{"n_layer": 15, "d_model": 256, "n_head": 4, "n_kv_head": 4, "head_dim": 64, "d_mlp": 768, "vocab_size": 8192, "activation": "geglu", "norm": "rmsnorm", "norm_place": "peri", "norm_eps": 1e-05, "positions": "rope", "rope_base": 500000.0, "rope_fraction": 1.0, "qk_norm": false, "attn_scale": 0.125, "bias": "none", "tie_embeddings": true, "parallel_block": false, "extras": ["capped logits"], "init": "normal", "init_std_qkv": 0.0312, "init_std_o": 0.0057, "init_std_up": 0.0312, "init_std_down": 0.0057, "optimizer": "adamw", "lr": 0.00124, "beta1": 0.9, "beta2": 0.98, "weight_decay": 0.07, "lr_head": 0.0103, "grad_clip": 0.5, "warmup_steps": 423, "schedule": "wsd", "decay_fraction": 0.758, "decay_shape": "linear", "final_lr_fraction": 0.05, "batch_tokens": [16384, 32768, 65536], "seq_len": 1024, "doc_mask": true, "train_tokens": 303800000, "steps": 8169, "dataset": "wikipedia_en"}
MLP neurons of a small language model. Each row is named by its layer, matrix (down: output weights) and neuron, and shows model dimensions 0-191. Each number is 128 + 24 x the weight over its row's rms, rounded and kept within 0 to 255. Numbers have three digits each. A neuron's up and down rows have the sign that makes its largest values positive.
After each neuron's rows, "raises" lists the tokens whose logits its output raises most directly, leaving later layers aside.

L10.down426:114138108152112115119116148143143145119105105138070109115152134121109131136147171075139122152196109129137145112129096095121114123130180141144106111113168159156128112128130139104156124093119149128114137093167105141116129106146166114123128099126158130130151133149054122138148132118156099129085167150120170143146157138147130062145075147119114099141090139114127152109153128112134125124118083147118113119107124088112144112123117110159122124131076127155157167119155142118096159142144136153087127137136122141113104159110097097167175147152153143180099099134116131106148125150141097100
raises: "hing", "ches", "hed", "hes", "chin"

L2.down443:140161140166129157124095121137087160136108138075107179124119149090073136130156134134110090171178077122092120117172098156111142102173121124118091149125156119173134154128115128137131146140148131146147114167144092132099159124132130109095111141128150102133092128114092151123150151123116112124122106137103136153086118113139127136125149167114105091133137163125143116056154143094089104129167145091132120147090130158171130074144094104142114117146118134102092138126131143119152100133130161145147123101141158127109110104113102159121061105112138170161146115132132137160169089116136116090
raises: " are", " were", " and", " including", "tic"

L7.down211:104147120113138129131240074113166156138157138144133147128122141118073145139129125132156149120171121161119128126140143129201135126129144139178126144190145136141125157105107135161101112126104161094123130156118091116149146135134141126192150111153144079133123146134085171105142127151150175160116148108102164095184188111111151151105145140103118068133091141106120126116110117116094120120110076141109116134109109110150086147123126127095115136116124147117131121136211115106144151131119135183164176138123117133127147106114101136131114084138153130143128112117160163126139131119121111183
raises: "\n", "  ", "\n\n", " Location", " —"

L10.down227:148148104132137108171147120143165128155132121097132142106105129150123124137149140113069160178154128137176106115099145148125119091117099109153101175120141116117128129114184129096144142092118112126113124131110111146115076150143133141132149152126173138125133122155092107126118114108147147177083133143109154128104160167152116096148124171146090105180128102116112185124123123100159165153099131119119127130162141149106124103141111144138163097119142120103148098098190138149133111161105120112128122186116204112151133140113094136114116112092121181136126094106140119114131080096170136149
raises: " their", " them", " both", " each", " themselves"

L2.down752:131109119133126135135196084128132117134122145157103141125100193106056144135126142146126122137187113114134137166130163139114112148093099138191105137174182145149125131110118129131177114132156154146127126139160125121160165127154127125149101121156124130165140132150158146139142140128150129135123099119088157122125140108140113140103159136107111134156122112114100137095126129139095112158112114119142104139115113127144127118121134138137155156121141130138106140103158149158126102113159086166113163094147135152127125117135113104161103125115134157146135141087158168084154110140081099097
raises: "\n", "\n\n", " 0", "  ", " 4"

L11.down390:137140078169115083140226104134175124155119111140155111115109111153157164144153112154073160121141122114149147115129154140130118122098079116123122166141107141114147158158197158095179122101161129144110142123117120116122096102111100169098194151096143170116155124128126134083111112102140113116105133095137143095096123127100152115139097135112084102147132101120166142159148106153133147136118098122147147158104134153102145124155129123132148133135138127123140106134133143162094143120134149082138108156120165122159128113146090107130116090107126130143116109149149114112128073153146147203
raises: " him", " themselves", " them", " himself", " it"

L11.down753:139168140122158156139118126130097154160140113137117091108122149089164120129133162120130139137132131139113094129119124134122123148147131123119159145107140120110142114087130098128157153126165125089149138194131167173109102145146111131143150125109133126161131166144121119167095138137090170200110128146151090152157144165094150127073112123136080112134099131188097146114137187116137113108151088124108133107153155119097144145133135127133158161098089144140122130143148092121156135123117169162112139147108125118102144161145137145161142125127139076155131159107152104142145132124142120171
raises: " has", " did", " had", " would", " does"

L11.down747:152126168184112152134151169139112133142129146136118132097120111132164129132169123118154128161102112115140092127115185147132150104102162123140087135131111134152085135087128116128097099169092167117123124136127091152134125120109123085092112140107166104155113157143111108117093132137127140114158106099131131120145135103156132119159121089073149131114103116188171111144134134119121157099137153131138191123150126112162140103104138158091078143130172150139163151131118152149112170113132083127129157153150108159107116129130124158140143102103137112117123049202110121138123101123127129116
raises: "L", "Is", "M", "F", "R"

L9.down734:135136154156114128111146181148122120135114167129092095120108144096114100127175179139158129132130123119149125142120098158111108093135097148122171122150120103160181129132141133128125134106128138052138163143139190100140083120140099153107135148149147152145115148126078117118123115117111145178122096151145149180166139150134114166072083135110093095152147153141118064148117150143129158133168142150099158072129148116135146118179128108079173107154152117153117128141123132086110135114129086154162093144113137139105120124119123133135136142141117112148153154127123089100141151175117126126
raises: " create", " make", " become", " give", " establish"

L8.down571:113137081168144112153113148129107114152092127143137131152097149160107138127130128147145087082135134149162109095110117175166136100160102112144116116113122102125114138141106119160133089107168146091145107137098132125129118138111149097113141135127161123075158111190106109141114119112155138149166131125123131148148146125111095111077135127134158099122138131128110110126141087085121121105103155108109114144138159099145106144094154129098126157100128138141136161146124095149168159119117168133125136074114167117102086121127091100154147153136121084104108126135107106155076156152094156131
raises: "e", "us", "es", "rist", "ill"

L2.down117:128162132123148158153140098129122133163152091082135150107143072113148113115124110176139141067076089172156169162124112126135093144155166115154142131125088157147094100098115105127144144158115133107142139107136076125171155132135138124143138110132173141124152136154105113109132131098168086160134157136143169135151120129172121100122137097106159129110133139086173158144112128119104127143082069082129127114126118069150103151153166117153140163131144147129129113137135176128084165157143110130151125110175138111108138106136089080135146102113096133129107130132120103119086129114165131110
raises: "h", "hing", "ten", "hes", "hed"

L4.down7:125172102093171110147164104126144123121151156158118149171100115148158128153149095115103139150107145147103144107099149194112162115123158116125108162131118141114133127124108138119159156130144121099145149133101136113136124101107118129162159113092117164091108095126111131089095144138130145105094178152141178127065108100154144093106112099144146150116107103112112111127120110117100114128141116098176108124136091153133116131153128153145162136127102114081183156140098139132143118090153115124099121137162138143143135116174125122148116140123113167130117092133101113182074084123109110139
raises: " how", " whether", " something", " true", " their"

L7.down213:112140134100116158136237096128161143149110116121124152099102131099118136134146125136121148131141117170133121102136129128177134147160138136155129127163174126141095164129091098130099134141102137099135128159122098127153170136110128129159139105151125088129108161166116123113129143140151155143119123127137150104174162128121157166104125147116137093114133137111127140118103123124115107114123108108094120167126094080134078170119113119081128128129119140121147098175198122106150192126149141166145158141119105145110132117131120093148141080141162129137117105093137131108137124105088066172
raises: "\n", "\n\n", " Date", "  ", "w"

L4.down155:103060151181135137122111110135124090136144160083080139131124128126122128144151125139118113112138128139163180120115121108128122171124145170167130147108115147121102132155122115148182117158099109117159148107134083111125150131127104101098121111108130099129134135141119112070119159145168158113115125113115143154137121123102126089143137186113089137078169113170132147162134115154122112141108130125147129109078123129167108096140167136106152105122112126148117129117089090101129151127136119123113141111155131144073109078150125176098112095134106129176113129129139067141101099145134104117
raises: "h", "hr", ".", "ha", "ura"

L7.down632:114149113098122127145205091107144125138123164168130153105105134094094143136122152129132119122137090111162110148124141159102096125108120146151100147126162163153144138146112122145100125151101151060128122152162089102154164125139133140169121112158149078108134140130138184116168141129144124141101125134129171115138094116112127158098201136108108004142118145116112128110100126099095090114113119130110113117144128132115122148120141092128138140135148119101107129165187120165139135131118159127156113117141121108090136143128122156130113105123143111131127130108151180108125138146091095133
raises: "\n", "\n\n", " ", "  ", " D"

L11.down12:121126127189116090127144123154134132133109143164125140135139106145093132095157129115097153115138116126129125087140148152160119112083120104148146172126113181135086178147143180145131114085072127133133116133120091130077130155171094169136131103122123128106107099108132169078121147161153130103136105131144164139085154121151134141116106132092099102142105156118153111134155100140143149137082154108119127103142130152131144098182116161166120099121122141118121126088159110134143117155164117122128146139123215117133117144090144088145127135170103125107159086117127122140114080123130142195
raises: " them", " their", " themselves", " were", " are"

L10.down56:149124118140132083142128124183149094123124115170146138143138108085126130085168143121141111115106115116103122135093106124095113142112109131112108097096146171117111085141147159105132148106138159169143125098110163135147168128139163104128129124097131093106125120142128123140163138114110141116127098093097142116149139094152152139118120127153130062137169127118163157160135107155092101188125148136119096146105157088104148141125120163155089153159175131091110121140108113085145130122112133129070173124115112127110164090134107126061134146124119139115146146165134158119126141101132089064
raises: "cy", "cer", "ce", "ced", "ces"

L11.down387:131129094132111109119140148132160123137083104075126099111116092145114139104162144117051124138133134117168145113130123147133147143128141131152113151160127162100120140142147164119149154120173106132100126137109141117125091126176163179114167114067156175158129113153208132123157125097169157096122119141114150075110123138087058132127147149130129139166097122100113141140150132067148147151143101141102130107104137127137089169156127113172143136130128095129153128103111122142104152141149148128149113160124168109156122148134144135093138146085111123121163126182115124112113094126146129171
raises: " another", "fully", " its", " their", " longer"

L7.down513:151147133117129144130169092140155111110097192089107152120104159111146122158158145123110074174153105173122114122127137122105105150124142136081146134156098084136115140153139143136182144123160144148077108157118102140141189127131126102122123154093169112164123087165123125118046119098137129131111139101120106119090138100149146155141167124096130115152107139109121162159131113145120120152121120141130127138131087117156119108123141145128125144141099079161118119102111092135134145130140151157136118112126137109136124117114109091122118131088137146142087145128116112098152081150115074185
raises: "”", "zen", "\"", "\n\n", "\n"

L11.down533:161135117116105125096139126131133151161138144124153138135115150103078138138110152153160109136098124101133116103142117144098143116112134178133139150148111131133112105129144130137125125151111139146128146119135100083101116106119084136128119113118141162049094127135068152058153089155106125129083132148126162143119136080190120110108099176143118143107145122118100096131148160115136148144140201108119145075102133150108138076188078147117152129098164146134153118121115121099088125135125097132118140141115104119135130136122136142119069126121119105123184125122158118144149090152116128146
raises: " were", " are", " include", " have", " themselves"

L11.down506:147137120150145145121103125127104097181155134107136112107119117123128101158117149140150126148081142161128141138130119162100111133135114119129163152119099124135132124107152083124162127151158177121137201132153155144095144145176125084101100151123158122128113135127087132136115136130122136112152126125088092119109111163117113144123083131123114153145120140182100126107174147086095119159162085104112132115125179136147110114134099131105144108094105146123127150130193124112159125114121144114097148146136162107105167148140154134142103160077111099125089152164140118145097093137105155110
raises: " was", " and", " is", " has", " would"

L9.down271:104102143149152148156113107155103109146122154115104127128138156127127124149190157123106097146108139136148179151140153119093119156067128147138131174175112119131146097106160127124193110160124145104087151153170140134153137081116101146138102138093120138144172108138135097116129131096155145115115173125092107109120090086139146100102128177144122162157108165153106139122126116144121157117119159114143160142121130164099144144128140147108129136130162137152098144157155123162161104122156141157087152132118149153140117140134087093153126118097123125111124145143175142118117133165100130205
raises: "\n", "\n ", " 4", "\n\n", " -"

L11.down589:149127106135108109125174095079143115099110111151117136080144142147138105123147122144110146141124168112088121097121128145123120113094159128164089112156157155136110126130107131132140129155092122115118120111088080124113116169130115134144136128121129126166096173126121126101109155130188158149129130104112142159121146109128158126087171150154138116172116132137125128110151108101157144156145165086116162086113129157163133094097149166131159127083148153143145155128136105083121147141127129150094132108164118138126125129112112120171170095115137140130118123095147139203137154135098163148
raises: " 11", " 4", " 14", " 10", " 19"

L2.down654:112153130121081115136130111159160141078096125071147114095108119152122142162135150116121127114110110081058101179147157164122149119116128174117167114112124158149167206149117128111161126128157127118123077108122112065114096137157132072165115135152103119139125152130107115126139125078183072129106111119123111094124140127155093147136131082130109076144109116077127139128139131127131111075102141148135135128129136118106105157120106120140133102123130173103111104131140127116128119143078118118149118128118135157131098117140131153160122102165128119143122135134157134115134145120121098137
raises: " magazine", " album", " publication", " EP", " Billboard"

L9.down281:140162127143127125137102145060106119120157140118178157156133124151154137157117133101153111149111136148115128088096096116143109134129120124151084131167167158071130122130148102074128099124099155090108087128086169088133090136153157136123136073154104138113141163121128115150159128156138082142185138101160134135154121139117128165143085102154129103135136136150145152122109117136165142107106127145142127124124132148122060107141096107056119131094132179122113149133104153099157202107137163147119146104119148133089101129129122114132107160124086141113133121157154142153111144147118159118
raises: ")", "]", "unc", "”", " etc"

L5.down155:118142110169160125172104134137114145135122171148127143130158109108143157108101163072149088156095126132112127093113162120163132144100095126131158126145121102139116139141148133196174174122132163115135135154120140131126119140163118146169127109100158129129181135158111102189110120119158136131113121111135108108102087085111140125146155110104106121137136144158138161148126155092129124115105124140110121162102123112109137094104200105109124099165115136147151153155147136138140144095161125120145151136136145180173109146144126129133108109119129115104125133153166141115119095147143131114
raises: "5", "6", "7", "8", "4"

L10.down78:155116112127128163149127109132116129103155150123076105189156160151184127099092126134145119142113150102121132118139082160082149143116120147127097099120126117191100099101166119164158154120100107135087126104095137164096132142159133124155101146115098133132141162134106131174132162160121139122147107167089162132137102135103114137135178122133091132114112100113134129148179103122120124137138166071109176116090131105117128126132169087115116129147179132160132107136100149128135123093136129108105096125179157174137132147139085146157145111131116140130098126099148151144081116125114159122
raises: "9", "1", "5", "3", "2"

L7.down74:114086091137109043098101097147119128105126151130103180162101091132106108086101093164165108120082142126139087152144058110134108106118146136097103101113157135157114122117093144124161126131123104154137119136138153149145100121116085181131158187134136183149109118131111109096124074125155153104140134114146106127132123158132166154141144184167140124099171123135146116141163112130128102156135169146176115081140119156162133112162098114154112083144100137127101115154123172103110131092119139098138157104124121142140100159175161150083130162127105113117138154118141137086113133099145103126
raises: "led", "ling", "lit", "leg", "lies"

L11.down296:136148121161123085155109108133142138147110142135173141099147099145105080114123100099086124149139128168147170090110092086141127141128130144169119172124151149102156127145131158144117129126140106100085081138105110132121135109089091148102133106115132150063135119153089118134133115139148159077130135132128126167102118094088101164118108111138128077159131144130154101144150128130133146134131101127140176153147123128085162123163139110118146131138131089109162114120155183175148104160130148133117094138148159128174152133129128070129141124151093156113143103154160092138105110124129076118
raises: " their", " them", " it", " they", " enough"

L7.down643:113142130116124134142222082127145156127140125156131143124118129114074138148146148152147138103172131149124144123129152131188121128120136136161126144168154157157122162133094116168090096109088122094123143126120098092148145128151123126185141113148129097143128133136102167094157112124151186140124156113117160090180191119110148153117145135089107043134103140121127115101106122117098112116108085155126113140107121126149084143131141135088130152111124148128151117122232120134159143115117141181171151143118117122120139112095112148139122089129165127150112125115164165138148128122121103179
raises: "\n", "  ", "\n\n", " —", " -"

L4.down102:141132107109123087136197164147130159182108107137146125134122107172162120123174137167125173121139144070146106106144144111137096110138141133141123140130156161093132137106139121152096136143141193093098140192090135111077070137136120161152080131122134178120095134148136110095118154140135117100132147130130093155108102149136142104155118110110117152148167105094143128115165121136117133142138119139132135147118154120099128134148129104106141119099096093094151107101136132118140144111186161130105122145115188107125096160125127092181141118122128103118164131126068133127131104104154142124
raises: " his", " the", " their", " its", "pass"

L5.down81:081150093183143147145086152148133115134126140148137147132147113087146137120095165074132117148120160135142148111107109153167112156117111137128116130152137110125110135129136111162131167125111140111155170154120126121107112123154099122138121134120131112125113098155103115147098129105132169131093143148150119085134035090130132138169143108124112171123114126127137150134120156086161124143121113111128122159078148141106129125112160096109118107171130138160179193137111134145143144097155148090133140099151134172136157160144116158132106110121132118125114129138164151145143164134119147076
raises: "0", "3", "4", "6", "2"

L9.down162:119107124097133132131137135079107139167142121104141162073146139161173120156167127189101091087102132077080124122128121123128133114116136143131147131086130146165165144142149165101158103124134106149155156144155146128128141116123163126134148119146133182106167143193136117114129112168139089118153137157094151102133125142119158138138146129145118173100172128114135146162126108106099142121134073136161166089130124151104117145110151119120118153095142125123133113133112178169115086120133145112176161133088102101101118124126123091129127113116118121146094171156115148082128131078108092133
raises: "ed", "ment", "ers", "ing", "ation"

L8.down706:171154144150125143107100154137136105123113146132129102120169083147141119116106128143123171137112145104136091123089094158154179154118144150122152135126126160127096121108181135125129151137102125129115130105169062116097146163129114158113133064135139142149178150127161167098144160142097160162091095133163146171134141100142107121097156150104102082106127135124138112141123144103152128115130132131097137153119101145121154131129077136124111087126128091117122132123121118158105128141133115156137120118128131141140175090106151092165095063160098115137142133104134129124127110165139116166
raises: "teen", " others", " were", " times", " different"

L4.down162:120110154152116133152122060127099165131110087128132143096101105081114148149150136133099139097091119146126148128150152105136132116148125142124140162107116136125140144098129153111128113166124096104082150149141112104134157129144136095121146121138144111114118121155093122147103153105107107137140181111135124139136118145118098129131115108083145127071145145119074104138090161133113156184156118091130152142107132117128146110082124140119127121093130119126149070117184149130134134122104124111152150135098171135120181104154112127159118131106103181105085142170117169079133110107131085097
raises: "ing", "er", "ers", "sor", "ings"

L8.down522:130139101112184129121129121137171152140171115115158086146107113123142165139096103119142086148117097194142153120123170163130145119138150127119147134156112108107156159127072124093137148148120111132134135131103164112138133136115119134134122075111115149123148155155141143138099135132114119171088106118151113171109142115146105088132139116096085143143169114149110130145151158143113109141099135112130082157109149176127104136124098107119094104173130154137106150126139154109110112169160143113097136109177132151148104151150138114113104106147135129147133094085138150134103136136148147101
raises: "h", "ies", "een", "ius", "hen"

L9.down419:104148129131120122094074130155113118115147147161078103162102120134064113119141136148135103132111139118184140129142081152138153128173114164133111126120127158106135106108104100063144121114148102172159143140098172106151086120130111150150143124140156135102075108137109091142125134137130126133151084095124115107130134148163129174112156096156135158107113161095139151149157122109120152105135110111126096116131179142116117163157150112168111149134132154140103144101133099093160114114133131112137121129134106132129129149134101126134145151131151122151169126138139126176141158140121169103
raises: "1", "0", "75", "76", "6"

L11.down567:168142140114200138132200154109120135156106118128115156116116132129113140132097129122095117144163148115150178148161120118107093167139093126143167152092121155144149126112098147126147111106151155128140126112097150127134172143117161164087133125152147096117119053125147165137116154148138117158141133138110160104113126155120125113134140162125138135126129176130074108120119118085130119129139117152108124144126132187128115124060137150169119107118147140151065108150102128140117140122128129127166175141137117204107132122170111121179148098136138119164112102116119146102136078154136089155
raises: "\n\n", "\n", "ess", " =", "]"

L10.down457:081142124112158094136083107131112179137145076106141109112123107170100141133098089163080092119151155128144137134112078141121103134175092132135118165132142146121139146134123166090150132132101120093115139122112119121155122138124104107145123095117110158088103118134110130176135142129143121106129093170166126095121113152147106137138153091120117149113118157150133127139122112138115170116158105159143132090125098103121097151067116142132115119111126143133104143164156115139103183155170093116067114142172125159105114139095085098136116167144126151150124111123141102102157158154108135171
raises: "s", "d", "ed", "si", "sur"